From a checkpoint of a small transformer trained on Wikipedia.
Size: 12 layers, width 160, 5 heads of 32, MLP 640 GeGLU, 6.23M parameters.
Architecture: RMSNorm before and after each block, rotary positions, no biases in attention or MLP, tied embeddings, capped logits.
Training: a variant of Adam for these matrices, 128M tokens, 7801 steps.
MLP neurons of a small language model. Each row is named by its layer, matrix (gate and up: input weights) and neuron, and shows model dimensions 32-95. Each number is 128 + 32 x the weight over its row's rms, rounded and kept within 0 to 255. A neuron's up and down rows have the sign that makes its largest values positive.
Before each neuron's rows, "fires on" lists the tokens most often at its 100 highest values on Wikipedia text that the model never trained on. A number after a token or word is its count.

fires on: " She" 19, " St" 13, "ue" 9, ".m" 6, "ves" 5
L2.gate192 [141 175  93 108 138 125 152 141 124 156 135 117 198 154 144 178 108 131  85  98 127  96 127  62  77 136  84 104 194 123  96 134 170 159 119 121 123 120  96 134 111 106 106 105 153 133  78 184 108 122 132 151  89  69 131 137  99 120 186  92 153 122 135 138]
L2.up192 [188 144 135 128 185 159 185 144 133 196 110 167 132 162 147 115  90 138  88 116  95 121 162 105  85 188 118  89 176 143 118 143 164 167 135 120 134 116 129 156  83 108 117 138 152  96 162 161 114  92 135 135 131 129 122 124  67  89 111 202  98 170 134 108]

fires on: "2" 26, "1" 21, "3" 7, "5" 7, "i" 5
L8.gate355 [113 120 142  95 151 147 143 125  87 163 102 100 165 110 164 100 126  85 106 105 110 192 139 142 183 168 153 214 111 144  92 121  92 174 116 127 137 193 108  73 197 148 103 153  99 153 152  85 130 124  94 171 121 153 152 190 122 163 124 143  89 119 113 184]
L8.up355 [ 68  99 131 104  83 165  91 130  51 137 146 192 121 100 112  75  70 106 144 190  92 139 122  66 141  77 143 181 120 163 187 135  68 163 108 128  89 117 110 106 136 116 143 188 150  89 167  91 102 119 127 103 159 123 131 110 106 188 103  98 123 114  96 100]

fires on: " D" 31, "9" 21, "8" 6, "4" 4, " later" 4
L6.gate254 [140 129 184 123 140  80 103  84  96 123 156 123 148 181 122  70 142 161  90  85  73 110 160 134  84 176 146 101 122  89 101 108  75 123 165  95 202 135 141 112 120 129  84 123 107 158 118 126 141 110 173 183 146 169 152 168 120 155 158 141 135 128  95 162]
L6.up254 [ 91 110 138 159  81  46 131 150 165  91 114 141  91 104 122  99 131 125 150 172 175 137 230  83 111 141 122  94 147 126 103 133 141 105 145 118 106 135 128 156 112  60 122 139  98 132 110 149  83 144  96 165 107 101 123 123  94 146 158 137 112 174 161 101]

fires on: " and" 45, ";" 30, " –" 14, ":" 5, " =" 5
L3.gate324 [143 141 111 127 165 148 107 137 195 144  99 186 154 151 120  95  99 160 148 178  98  86 132 109 145  73  79 128  81 103  62 148 153 165  87 114  98 147 129 118 166 142 143 111 163 119 152 148 152 114 120 177 157 122  50 121 110  99 147 145 119  95 176 107]
L3.up324 [141 101 137 146 143 174  81 129 124 149  99 101 140 130 149 141  71 137 121  48 130  96 127 128 135 105 168 134  74 178 119  92 174  85 146 112 163 118  71 125 125 140 115 161 134 138 163  89  61 158  94 163 121 122  56 156  80 161 191 104 123 150 150 194]

fires on: " to" 38, " into" 8, "6" 7, " of" 7, "5" 6, "7" 4
L6.gate421 [129 148 103  93 160 126 116 108 129 117 205 110 111 152  61  46 112 143 111 141 101 130 150 135 105 103 165  86 166 123  57 130 126 152  94 126  87  95 148 118 139 131 128  68 109 133 195 115  95 129 140 116 147  99 175 109 167 131 157  73  84 145 156 131]
L6.up421 [111 162 110  89 122  48 128 109  82  93 115 127 152 120 132 112 151 172 145 174 142 102 141 157  58 168  98 144  95  94 126 103  99  90 136 191 132 108 105  90  73  93  86 158 132 121 135 100 164 123  96 123 160 131 137 165 157 134 163 170 195 151 165  96]

fires on: "7" 28, "6" 24, "9" 11, "8" 10, "2" 8, "1" 6
L3.gate513 [185 132 159 152 145 131  59 134 133  74 150 160 103 121 154 117  99 187 121 137 141  55 144 119  77 121 146 168 117  80 101  87 141 137  75  78 104 117 138 140 110 145 108 144 133 142 129  89 130 115 103 187  83 102 131  95 126 119  72 164 191 108 182  73]
L3.up513 [100 131 167 181  82 107  76 125 107 103 119 101  67  68  97 137 128  84 168 128  76 131 108 122 150  91 103 130 101 173  99 144 156 148  91 166 131 141 188 120  84 106 102  88  78  95 143  93 131 100 165 210 123 126 160 148  81 156  91  97  92 100 148 101]

fires on: "," 49, "ul" 8, "te" 7, "atic" 6, "ov" 4
L3.gate499 [ 61 141 124  86  46 110 135 100 134 157 162 171 121 116 177  91  90 122  96 125 143 162 127 157 118 173 125 114 116  70 122 168 116 136 165 114 158 153 136 141 137 155 143 165 118 163 186 102 172 159 147 112 109 184  22 115  51 128 109 107 107 182 156  90]
L3.up499 [ 85 108 130 145 111 115 106 109 175 145 108 160  91  96 167  86 128 162 155 114 128 111 106  75 136 131 130  95  66 131 128  82 161 131  73 108 118 156 110 166  87 139 181 145 160 132 138 127 132 156 156 135 139 182 131  81 115 148 149 157  94 157 132  98]

fires on: ")" 29, ")\n" 28, ")," 16, " |\n" 8, "\n" 7, ".\n" 4
L6.gate613 [105 159  86  86 164 111  82 106  98 123 151 118  94 172  83 165 120  99 123  98 156 141 188  92 132  65  74 110  71 103 103 120 120 101 205 129 139 120 160 149 156 192 120 113 126 158  91  72 184 159  84 188  96 165 167 202 137 109 148 130 103 122  52 173]
L6.up613 [119  88 112 116 159  88 114 156 175  76  73 145 169 122 139 171 118 139 219 128 194 150 135 101  74 139  98 121 138 124 161 118 136  93  71 134  69 133 114 146 170  91 138  61 140 142 157  92 150  98 148  61  99 172  92 129 151  84  96  99 156 122 137  88]

fires on: "." 56, " ." 15, " +" 10, " −" 5, "0" 4
L3.gate323 [ 85 181  82  92 179 175 149 101 141 147 118 177 126 114 160 212  81 107  95 156 117 133  66  94 122  92 163  90  64 125 113 101 100  98 167 123 167  65 124 121 127 166 171 117 151 201 135  74 129  19 142 107 194 112 104 162 100 122 137 113 159 111 124 130]
L3.up323 [126 127  74  71 143 134 119 110 136 112 155 173 197  91 150 157 156 113 125 156 122 179 150 113  83 158 127 171 107 144 142 115 156  51 127 116 136 100 148 179 139  92  80 117 140 151 148 137  89 181  59  83 138 126 108 140 132 191  96 118 105 128  90 106]

fires on: "." 31, "," 18, "-" 11, "0" 6, "9" 5, "|" 5
L6.gate324 [127 116 142  97 154 122 178  92 110 126 157 133 127 133 208 131  71  77 158 116 143  92 111 178  73  76 156 118  61 162 186 113 140  87 132 150 111 166  77 159 141 174 137 119 153 102 142  65 116 133 124  77 152  83 132  61 138 123 139 152 142  70 162 102]
L6.up324 [126 127 114 127 150 159 198  66 108 101  96 132 146 102 215 113 114 166 104 120 170 109  87 140 144 135 148 167 124 177 188 118 129 103 107 141 141 204 109 157 157 127 127 108  92 124 136  70 136 135  96 110  87 140  96 113 139 106 115 125 123 142 173  98]

fires on: " |\n" 40, "0" 23, "\n" 23, " |" 5, "," 4
L3.gate381 [150 126 107 114  97 165 101 123 141  88 176 141 172 172 143 116 167 101  95 154 134  88 117 121  96  86 113 182 139 131  85 147  97 176 173 121 108 135 155 142 169 143 163  76 185 154 142  72 144 131  64 146 133 155 179 162 117 137 133 133 131 109 127 115]
L3.up381 [120 124 123 119 110 139 137 117 129 168 186 141 117 153 150 123 147 103  72 115 134 153 134 108  90 132  93 111 105  87 178 137  98 147 141 120 106 140 159  91  90 169 127 108 130 213 121 133  91 145  99 108 151 142 127  97 141  99 131 108 139 157 108 133]

fires on: " v" 20, " V" 15, " exp" 12, " Ev" 10, " cur" 7, " Cur" 7
L3.gate135 [187 155  97 170  93  69 125 108 153  91 179 138 125 133 137 126 116 113 120  99  72  66  76 112 125 168 129 155 115  69 148 157 151  65 169 128 139 105 128 159 156 112 158 155 115 123 119 119 173 145 168 132 150 141 163 137 123 104 122 163 149  73  42 129]
L3.up135 [156 137 135 129 131  86 116  94 142 114 124  97 115 125 108 109 161 199 145 182 111 119 139 134 149 124 160 120 181 139 182 123 105 117  92  63 104 152 111 131 113 171 151 157  88 125 156  85 101 117 193 142 142 108 127  82 184 115 102 127 119 131 219 113]

fires on: "1" 85
L3.gate171 [161 133 137  71 157 179  91 186 131 118 203 121 124 127 135 109 107 135  99 147  94 138 176  94 169 111 139 144 162  98 146 207  97 105  59  78 109 167  77 162  85 115 111 116 127 149 178 138 101  93 174 115 133 173 159 157 134 162 137 216  81 133 108 126]
L3.up171 [136  75 125 135 124 152 183 154 132  86 142 175 106 162 126 174 130 149 195 140 143 221 214 105  95  90 148 119 105 135 146 121 143  86 151 108 137 173 110  97 109 131 108 146 139 117 129 103 194  77 113 153  71 129 130 171  98 118 156 162 144 108 101 151]

fires on: "1" 23, "5" 15, "0" 14, "3" 13, "4" 11, "8" 8
L2.gate201 [ 63 102 141 118 187 102 143 133 153 128 133 122 160 175  87 151 119 118 100 142 132 117 119 125 112 111 131 161  84 132 126 148 121 128 105  77 179  98 120 122 211 148 157 147 106  73 205 130 118 163 136 136 127 188 170 121  67 134 159 127 132 123 100 183]
L2.up201 [ 85  92 141 150 137 136 122 148 127 109 153 134  72 104 124  53 225 169 146 152 173 133 170  84 122 120  92 159 175 127 137  65 115 124  96 116  93 161 133  99 121  48 150 133  43  78 158 135 131 122 107 121 144  89 161 113 100 118 183 123 123 111 107 112]

fires on: " –" 21, " was" 17, " -" 8, " |" 7, "," 7, " is" 6
L8.gate327 [ 85  60  82 134 172 119  59 117 117 118 192  61 156 143  91 144 172 130  66 142 172 105  77 157 124 134 131 120 112  74 129 134 140 195 135  92 116 114 135 120 151 121 160 123 125 100  82  62 136 116  92  73 131  96 141 148  43 145 116 157 184  92 115  95]
L8.up327 [ 94 137  99 145 219 103 167 113  83 142  97 120  98 137 125 153 187 102 155  86 157 125 173  86  82  39  96 126 103 121 154  88  84 112 109 140 147  94 126 109 102 151  59 156 137 181 150 157 145 144 136 141 110 113 160  89  96 156 132 192  69  94 108 114]

fires on: "5" 22, "0" 17, "7" 15, "4" 11, "1" 8, "8" 8
L3.gate372 [ 79 135  96  97 153 163 140  72 157 140 179 112 141 105 139 103 137  88 170 145  74 120 152 142 142  99 130  98 235 148 162  95 133 121  82  91 112 109 167 113 126 190  70  97  96 147 135  91 155 127 142 114 122 123 216 105 137 100 135 108 176 125 137 107]
L3.up372 [171 106 103 150 113 104 124  76  97  81 120 114 105 108 132  32 163 160 121 134  90  87 134 145  94 145 105 138 130 128 149  96 144 128  79 155 155 107 179 156 120 134 111 114 101 180 174  85 101 127 203 136 133 137 122 152 161 164 148  98 133 153 158 128]

fires on: "°" 36, " November" 11, " January" 11, " December" 7, " July" 6, " June" 6
L2.gate474 [141  82 110  91 136  90 113 171 130 190 196 147 188 114 150 105 101 114 150 147 126 118 184  87 113  79 161 199 127 122  87  84  92 149  76 134 168 105 142 174 164 132  96  79 109  85 130 106 125  75 142  67  76  87 116 128 166 111 112 142 115 124 172 117]
L2.up474 [138 170 155 125 161 121  32 153 158 121 157 139 111 175  98 112  98 141  84 112 149 135 119 154 105 105 129  65 174 112 160 106 186 128 115  80  88 140 125 143 136 131 162  69 123 149 167 141 125 115 158  81 132 120  63  68 146 174 138  81 141 123 181 165]

fires on: "1" 23, "8" 17, " n" 12, "9" 7, "n" 5
L3.gate193 [107 110 183  80 140  71 138 118 133 141 150 117 140  74 127 122  99 114  45 158  41 142 144 120  75 164 179  94 111 147  77 162 112 152 121 160 157 164  82 147  51 131 104 181  80 166 165 103 106  99 133  89 177 197 188 163  98 162  95 124 177 122 110 129]
L3.up193 [111 112  92 134 167 138  96 146 119 157 147 109  63 139  79 171  98 161 119 124 130 136 196 134 154  61 105 136 156 115 112 143 155 142  85  95 157 116 117 122  34 108 130 164  87  82 140 178 156 143 108 146  99 186 139 144 114 149 129 133 129 161 125 105]

fires on: "1" 39, "2" 31, "0" 21, "4" 6
L3.gate487 [ 81 159 130 135 117 195  61 114 154 118 160 146 162  87 129 141 133  91 156 104  65 164 165  94 170 111 155 164 169 102 135  97 127 118  96 171  66 113 122 156 128 122 170 141 149 123 145 145 152 169 150 125 125 148 102 178 159 104 147  73  76 138  72 114]
L3.up487 [131 162 134 130 121 128 181 134 208  68  86 150  80 143 132 116 132 177  86 140 110 152 141 138  66 119 136 137 135 123 135 100 166 124 126 117 108 102  91 109 114 144 130 107 111 205 167 122 154 100 134 140 149  69 142 121 101 110 131 172 133 171 132 198]

fires on: " he" 79, "." 6
L3.gate610 [149 121 123 115 128 152 126 124 112 152 140 142 131 138 140 151 121 171 120 117 134 155  73 169 119 150  94 144 102 145 127 117 104 169 130 106 151 101 152  72 111  40 130 130 201 111 175 113  90  71 140 149 155 102 130 126  91 100 128 111 140 116  64 150]
L3.up610 [113  90 141 145 137  93 184 129 123 137 149 152  68 119 114 151 108  98 130 126 166 105 131 140  58 139 130 119 126  98 132 110 131  82 148 106 135 109 149 112 109 160 140 112  86 145 144 124 162 149  62 138 113 131  90 116  74 133 160 187  92 141 112  61]

fires on: "0" 20, "9" 19, "5" 13, "3" 10, "8" 9, "6" 8
L3.gate571 [ 91  87  77  91  92 114 137 106  87 137 151  83 154 130 133  65 108  90  91 116 130 118 125 131 147 100 116 148 170 100 170 144 168 140 126 110 113 152 105 150 115 148  68 101 123 140 171  68 132 131  90 110 102 124 100 154  84 185 124  55 127 172 153 102]
L3.up571 [130  95 110 165  64 157  52 144  87  83 165 110  96 154 151 116 113 100  95 154 139  90 135 133 138 157 160 115 128 172 176 146 114 132 107 153 129 132 111 127 122 143 145 120 181  89 153  90  87 123 211  74 109 124 121  88 211 140 153 163 161  93 133 104]

fires on: " n" 58, ")" 38
L2.gate278 [ 93 117 162 161 123 138 138  91 182 120 169 121 127 141  63 166 124 120 106  81 102 163 156 115  91 173  78 131 139  85 121 189  52 110 116 125  98 132  53 143 120 142 105 138 107 121 168 143 194 151 140 138  62  85 108  73  85 143 144 127 161  62  84 115]
L2.up278 [104 132 151 128  76 138 180 114 124 162  57 159  91 127  91 178 134 178  54 112 138 118 116 101 167 143 122 167  85 111 166 171 106 113 129  93 134 179 140 160  98 131 118 118  91 120 149 160 120 121 139  86  74 157 112 110 129 143  57 107 202  96 122 145]

fires on: "," 20, "J" 11, ")" 8, " was" 6, " of" 5, " Jo" 5
L7.gate87 [114 153 116  99 140 115 121  79 135 130 135 122 129 148 116 144 103 122  85 182 116 127  99 193 153  69 100  93 110  83  98 142 114 129 143 144  90  83 115 165 150 180 134 159 160 162 111  99 170  91 108 145 146 117 183 159 159 115 148 140 143 118  62 189]
L7.up87 [148 141 180 111 175 136 141 164 204 106 106 112 109 106 104 102 165  94  49  42 127 171 143 161 130 112  87 147 105 102 118 151 109  85 145 179 139  65 164  85 131 128 122 168  56 129 136 121 114 148 138 139  95  95 121 105  75 109 182 163  60  95 143 165]

fires on: "1" 29, "B" 11, "0" 9, "2" 7, "9" 7, "6" 5
L7.gate499 [ 82 121 170  42 166 124 136 119 129 163 111  96 167 120 130  58 127 116 165 111 124 134 174 149 176 108 176 132 152  60 146 108 116 161 159 152  82 149 120 142 127  92 104  96  77 107 130 123 147 132 142 105 181 165 126 150 115 114  77  97 166  71 137 122]
L7.up499 [118  87 170 102 100  68 114 130 151  92 135 175 151 123  86 159 111 175 184  90 113 133 100 160 162 165 147 142 159 166 202  79 106  89  79  72  89 152  71 163  94 159  76 125  52 162 141 117 130 158  76 118 140 154 117 155 176 160  67 123 172  78 114 135]

fires on: " sc" 24, " rep" 12, " Sc" 11, "c" 9, "." 6, " disp" 5
L2.gate513 [100 118 118 118 140 202 166  93 117 156 113 167 114  94 154 107  86 125  99 126 102  89  83 179  59  93 145 109 156 158 159 139  88 148 134  85 143 155 171 117 149 124 124 106 175  92 159 137  90 107 123 150 141 146 126 141  98  65 102  84 110 108 132 164]
L2.up513 [132 121 197 212 134 148  97 119 165 118  97 153 161 161  85 139  95 217 175 142 185 160  90 131 118 126 148 177  87 145 112 143  94 116 119  73 129 121  74  91 144 138  69 101 100 162 137  97 148 115 126 152 128 157  95 154 146 145 119 124  92 159 132 112]

fires on: "im" 14, "am" 14, "irk" 10, " Char" 4, "ins" 4, "ib" 4
L8.gate118 [111 103 130 141 145 155 136 116 101  83 164 135 164 135 158 141  82 131 113 184 106 138 145 121  97 149  77 100 112  94 188 132 122 161 179 138 123 149 143 123 162 143 117 187 148 133 139 165  77 134 110  54 127  94 164  94 211 147 129 188  83 163 212 151]
L8.up118 [132 163  38 139 136 112 172 108 176 148 153 124  94 139 184 137 144 144 115 110 134 146 114 125 131 139 114 112  68 100 122 121 107 137 170 161 148  86 105 116 176 159 130 188  61 151 140 146  66 167 134 122 174  65 114 173 182 103 122 160  97 158 155 154]

fires on: " |" 36, "0" 15, " |\n" 10, "." 9, "2" 5
L6.gate77 [163 192 166 116  85 146 103 181 116 180 146  88 140 113 147 153 100 121  97 153 138 140 145 107 102 117 119  83 137 146  83 145  91 102  94 126 130 145  93  79 198 123 100 137 142  67 135  75 162 146 160  88 152 112 139 140 113 140 113 167 136 114 160 118]
L6.up77 [112 152 112 166  84 156 129 146 119 120  70 106 137 132 130 120 104 130 140 172 154 136 133 150 128 173 168 121  45 153 187 133 132  97  73 161 123 135  49 112 130 102 114 128  51 129 181  66 143 113 107  79 136 105 125  68  82 110  90 147  59 145  78 138]

fires on: "im" 35, "an" 33, "k" 7, "am" 6, "at" 6, "0" 4
L2.gate523 [112 133 153 177 142 144 137 158  98 138 153 212 147 179 182 119  77 142 152 141  81 166 118  94  84 126 154 194  85 135 130 105  95 154 128 194 129 109 128 145 107 128 164 150 170 165 167 195 130 180 124 169 105 115 169 103 167 139 152 129 118 105 104 113]
L2.up523 [136 159 113 139  76 141 131 128 123 109 131  89 107 173 174 129 129 155  61 125 107 170 169  86 123 138 161  41  80 111 124  89 100 151 160 143 132 105 105 123 136 189  85 197 126 118 129  62 185 156  98 158  86 136  84 165 155 171 152  62  44 134 118 149]

fires on: "3" 20, "1" 18, "2" 14, "5" 12, "\n\n" 11, "4" 7
L7.gate585 [132 136 119 150 167 116 103 139 156 140 127 145 143 103 110 115  82 153 151  63  62 112 140 120 113 109 154 134 141 105 129 132 141 146 142 107  71 119 102 130  75 102 121 153  55 123  98 113 203 169 157 129 128 140  91 173 122 116 116 139 152 155 104  82]
L7.up585 [ 98  81 137 117 139  95 150 142 126 103 130  78  70  68 130 111 118 139 167 119 134  76 149 101 124 158 195 165 172  90 170  80 156  95 123 131 106 209 121 147 140  82 169 115 126 146 102 174 157 166  73 109 168 103 153 129 110 117  38 151 214 145  85 109]

fires on: "ers" 26, "ians" 12, "ies" 6, "ators" 5, "ants" 4, "ems" 4
L3.gate441 [126 123 125 127 123 170 103 119 137 134 185 141 123  74 113 122 139 124 102 146 171  75 139 123 112  88 239 197 170 137 116  82 105 109 117 125 109 111 112 194 116 135 168  77 139 122  97 109 156 145 140 157 135 124 117 121 154 160 150  72 115 168 138  74]
L3.up441 [157 132 142 106 124 153 135 127 115 161 110  86  72  93 143  89  98 153 128 143 164  55  96 182 137 122  95 134 105 111  61 115 150 164 107  49 154 133 155  86  74 183  94 114 127 151 112 102  86  74 125 111 187 125 141 125 126 174 121  76  56 114 143 103]

fires on: "3" 28, "2" 16, "4" 11, "0" 10, "8" 7
L6.gate121 [130 104 116  58 111 208  96 115 162  98 102 133 186 108 158 124 118 102 139  63  96 125 178 128 129 122 155 170 161 135 137 116 119 134 171 120  69 135 138 109  85 182 112  58 103 109 126 102 105 155 102 136 113 151 121 147 141 113 129  89 216 159 124 115]
L6.up121 [120  74 147 166 165 117 121 174 133 124 141 138 126  64 111 111 143 169 128 133 142 137 109 134 163 165 106 176 138 143 193  65 182 175 130 150  85 151 149 121 101 100  78 127 106  98 141 153 127 147  64 137 144 155 121 152 155 127 108  80 116 141 131  80]

fires on: "y" 19, "ers" 17, "ies" 13, "s" 12, "ing" 11, "ly" 8
L2.gate26 [ 89 103 125 137 111 134 132  93  91 109 144 174  72 123 133 102 155 134 110 182 186 152 114 140 136  63 207 152 145 105 119 160 128 112 141 121 124 114 102  96  78 129 188 134 112 139 104 151 173 158  84 188  98 152  69  78 129 103 108 104  86 143 116 105]
L2.up26 [141 111 174 119  46 150 138  72 113 129 147 144 121 110 134 101 127 125 148 101 175 179  67 116 159 147  97 117  98  64 104 192 110 138 161  96 118 174 137 107 104 167 151 147 160 105  97  73 158 121 140 124 200 134  75 123  96 149 117 118  67 142 129 158]

fires on: " H" 59, "0" 23, " K" 6
L8.gate379 [104  93 140 121 146  37  90  87 131  70 136 115 121 175 129 190  91 100 142 120 122 131 158 165 122 142 145 128 133  75 148 100 142 176 156 137 135  95  55 157 136 177 178 152 167  99 178  79 137 132 141  79 102 102 152 146 148 133 124 161 114  75 118 178]
L8.up379 [129  96 187 110 129 148 138 121 108  95 133 112 147 233 101 103 138 119 119  94 110 136 172 133 167 140 134 114 164 104 100  50  73  90  65 138 140  99  91 116 111 185  78  86  92 104 106  37 129  89 126 157 104  97 106 147 120 179 109 156 138 129  95  83]

fires on: "i" 17, " H" 11, "z" 7, "h" 7, "ki" 6, " to" 6
L8.gate566 [ 89 108 211 139 160 125 190 131 125 134 130 159 133 135 124 145 102  73 143  87  99  93 139 138 132 161 165 102 123  96 128  92 139 143 105 164 157 111 123  84  89 141 128 100 112 136 167  83 129 125 131 108 186 200 155 160  98 181 178 114 118 148 135 116]
L8.up566 [ 94 133 185  92 106 135 162 161  72  93 178 149 117 133  79 107 151 107 118 104 132 107 192 122 116  97  47 140 116  85  85 106  56 175  99 135 159 153 156 115 170 172 129 147  74 127 102  85 159 138 173  87 129 156 140 166  81 100  78 121 124 151 104 125]

fires on: "re" 14, "2" 14, "on" 9, "go" 9, "in" 7, "ax" 6
L3.gate496 [111 127 154 110 154 115 137 178 151 175 157 155 151 133 135 103  20 156 100 122  91 155  77 108 151  75 179 101 131 109 104 109 159 181 161 108 118 127 137 143 139 168 140 116  32 116 110 145  82 120 118 101 125  63 119  90 134 164 141  96 132 169 127 143]
L3.up496 [117 135 103 139 129 160 150 101 181 140 189 172 130 161 139 106 149  81 137  95 128  84  85 121 100 156 123 104 126 119 133 131 128 145 172  53  83 208 106  91  96 125  85 135  84 104  42 129 100  85 132 122  56  99  96 129 126 106  97 115 150  87 118 165]

fires on: " been" 32, "L" 26, "l" 5, "e" 5, "Pl" 4
L2.gate288 [130 149 176 140 105 179 134 174  83 104  77 123 125 196  96 117 140 109 127 112 148 125 109 132 153 127 166 127 186  72 134 109 146 115 131 162 145 211 108  97 178  94 138 155  91 157 121 153 111 147 100 140 105 147 133 139  61 184 121 147 132 154 109 124]
L2.up288 [136  94 122 149  83 100 132 158 115 111 108 169 101 143  89  82 127 132 169 133 151 167  93 136  83 100 116 148  59 174 122  89 150 147 130 190 102 156 162 132 115  94  99 151 128  69 138 101 141 170 153 177 119 140 121 179  98 163 182 136  61 153 141  71]

fires on: "2" 28, "un" 10, "8" 9, "9" 5, "y" 5
L3.gate464 [185  63 155 126 128 100 133 133 100 101 127 146 104 104 114 102 214 111 116 173  70 101 117 128 154 123 142 135  97 111 155 149  93  86 122 140 146 138  36  95 149  89 119 127 139 116  81 165  97 117 130 151  73 125 135 100 139 184 133  88 107 131 190 101]
L3.up464 [106 134 125 170  77  94  74 196 144 131  81 140 135  93 100 171  97 171 132 117 153 113 166 117 131 160 108 128 126 125 143 168 139 125  87 107 123 181 140  88 106  80 102  78  62  91 111 166 116 124 187 170  84  95 113 155  92 169 156 108 129  92 171 130]

fires on: " and" 31, ";" 7, " with" 7, " police" 5
L7.gate157 [139 182 121 108  81  99 139 132 135 109 106 137 135 132 140 134 153 165 143 188 165 114 158  82 108 122 164 116 115  95  78 181 136 108 117 122 123  79 142 147 115 100 197 133 168 158 161 151 149 197  80 115 121 137 118 138  88 109 151 133 153 117 142 155]
L7.up157 [124 138 164 145 134 118  92 176 137 136 105  83  92  89 130 130  99 156 113 116  92 115 138 130 196 116 149  76  90 153 161  88 114 129 129  88 163 132 104 120 115 106 155 139 114  99 132 181 130 167 141 190 145  91 131 144  96 166 110 170 139 116 118 101]

fires on: " –" 21, " |" 16, " the" 14, ":" 13, "," 9
L8.gate473 [111 176 100 173 113 141 126  76 152 141  86  66 100 158 148 107 123 133  88 120 154 129 151  93 135 122 107 108 193 109 168 160 153  79 107 122  79 173 104 123 179  27 115 132 144 166 142 121 170 111 101 129 145 148  80 142  42 106 135 212 156  74  84 160]
L8.up473 [114 128  81 173  92 123 135 106  88 133  96 130 127 133 102 121 162 139 113  75 150 123 157 122 157 156 184 111  72 144 132 130 160  69 142 112 175  97 101 105 139 162 130 138  99 126 118 157 125 203 131 108 115 106  82  87 143 218 130 108 129 126  78 169]

fires on: ")\n" 57, "\n" 23, " |\n" 5
L3.gate174 [101 154 136 110 201 140 120 108 126 154 184 101 166 143 130 100 146 117 182 136 120 119 182 106  96  97 101 180  66  73  76  67 108 135 132 146  77 147 167 139  93 186 190 113 126 160 109 103 132 140 104 126 171 132 176 161 118  93 147  46 185  97 103 160]
L3.up174 [151 109 139 145 119  95  96 178 138 188 118  96 163 149 157 133 106 163 166 134  99 138 108  93 159 170 120 149 118 168 117  76  79 106 161  91 109 214  88  76 154 123 144 127 203 131 142 139 137 129 115 157 144 112  93 197 134  98 157 163 102 154 121 188]

fires on: " B" 19, "3" 16, " (" 13, "\n" 13, "1" 11
L3.gate173 [138 150  88  64 107 119 120 110 142  72 174 118 104 131 119 151 200 183 109 123 128 139 199  43 126 175 133 131  91 177 161 141 126 133 132 107 118  87 104 139 118 135 183 147 124 154 144 139 185 169 142 160 167 183 125 151 139 118 102 131 126 153 109 142]
L3.up173 [111  80 152 119  76 162 133 145 138 110 140  92  63 125 115  90 134 121 134  75  99 185 154  95 106 137 129 109  84 127 154 108 174 127 145 139 113 170 130 132 147 212 114 167 186 111 169  75 136 103 113 153 184 124  74 133 110 169  87 148 136 166 107 170]

fires on: " p" 35, " sh" 10, " be" 6, " remain" 5, " pe" 4
L6.gate393 [ 85 127 162 108 128  96 145  87  95 144 101 141 189  17 123 168 113  85 104 188  87 102 129 111 157 132 157 163 142 107 156 148  94 203 120 110 106  83 138 170 155  85 110 136 124 151 127 115 133 121 143 116 143 130 147 170 129 165 168 102 135 175 129 148]
L6.up393 [ 72 164 148 132 193 139 120 205 156 133  95  89 170 113 110 178 117 159  90 126 110  93 138 137 132 155 153 105 152 130 151 134  69 175 124  85 110 171 180  91  87 138 105  74 150  81 112 118  85 120 124 127 102  85 164 179 152 141 126 144 121 146  92 121]

fires on: " |\n" 76, "\n" 19, " and" 5
L3.gate419 [103 170 146 119 191 151  87  66 120 107 184 142 126  85 162 123 166 108 119 106  91 143 155 172  67  73 138 119 133 185 153  84 153  88 125 155 107  87 146 185 143 164 114 135 141 147  95  98 110 109 124  90 232 133 152 117 161 110 149  79 164 154  91 129]
L3.up419 [181 133 184 110 134 130 106 113 134 120 164 169 106 182 162 151 156 147 165 109 123 108 120 110 140  99 144 106 136 135 118 152  89 136 158 122  92 196 132  71 132 111 200 111 149 152 141 137  88 142 115 181 147 110 158 146  97 191 109  98 120 136 124 123]

fires on: "-" 40, "0" 19, "9" 14, "8" 10, "5" 5
L2.gate437 [ 81 142 164 133 112 109 130 135 115  86 128 163 161  94 153 176 147 119 106 141 103 137 112 152 140  62 124 164 106 117 151  92 104 147 123  49  66 171  78  87 178 156 133 139 126  92 105 121  92 196 134 142 180 149 162 128 130 162 167  49 150 154  51 103]
L2.up437 [162 138 104 160 109 107 167 194  98 138 128 123 161  72 114 127 151 147  93 133 182 139  77 153 161 109 112  87  63  82 146  93 151 126  75 159 156 193 136 176 197 164 163 111 122 101 163 157 157 130  71 140 119 145 161 178 197 179  87  91  71 151 208 111]

fires on: "." 27, "ik" 8, "e" 8, "on" 6, "ax" 5, "ol" 5
L2.gate344 [ 75 162 101 113  93 121 161 123 168  88 123  54 151  86  99  87 103 150 110 117 143 143 133  95 123 141 163 147 149  81 122 158 148 196 163 116 157 135 141 138  99 136 119 141 145 151 135 100  98 113 138 109 106 151 149 145 106 107 117 136 136 140  96 100]
L2.up344 [140 112  64 151 146 137 108 113 138 152 124 138 159 153 157 177 127 127 102 112 111 124 126 116  98 130 133 123 185 143 139  81 139 102 104 119  77 173 186  95  34 122 146 113 144  81  98 135  95  84 168 121 127  94 158 132 108  42 157 109 175 115 136 215]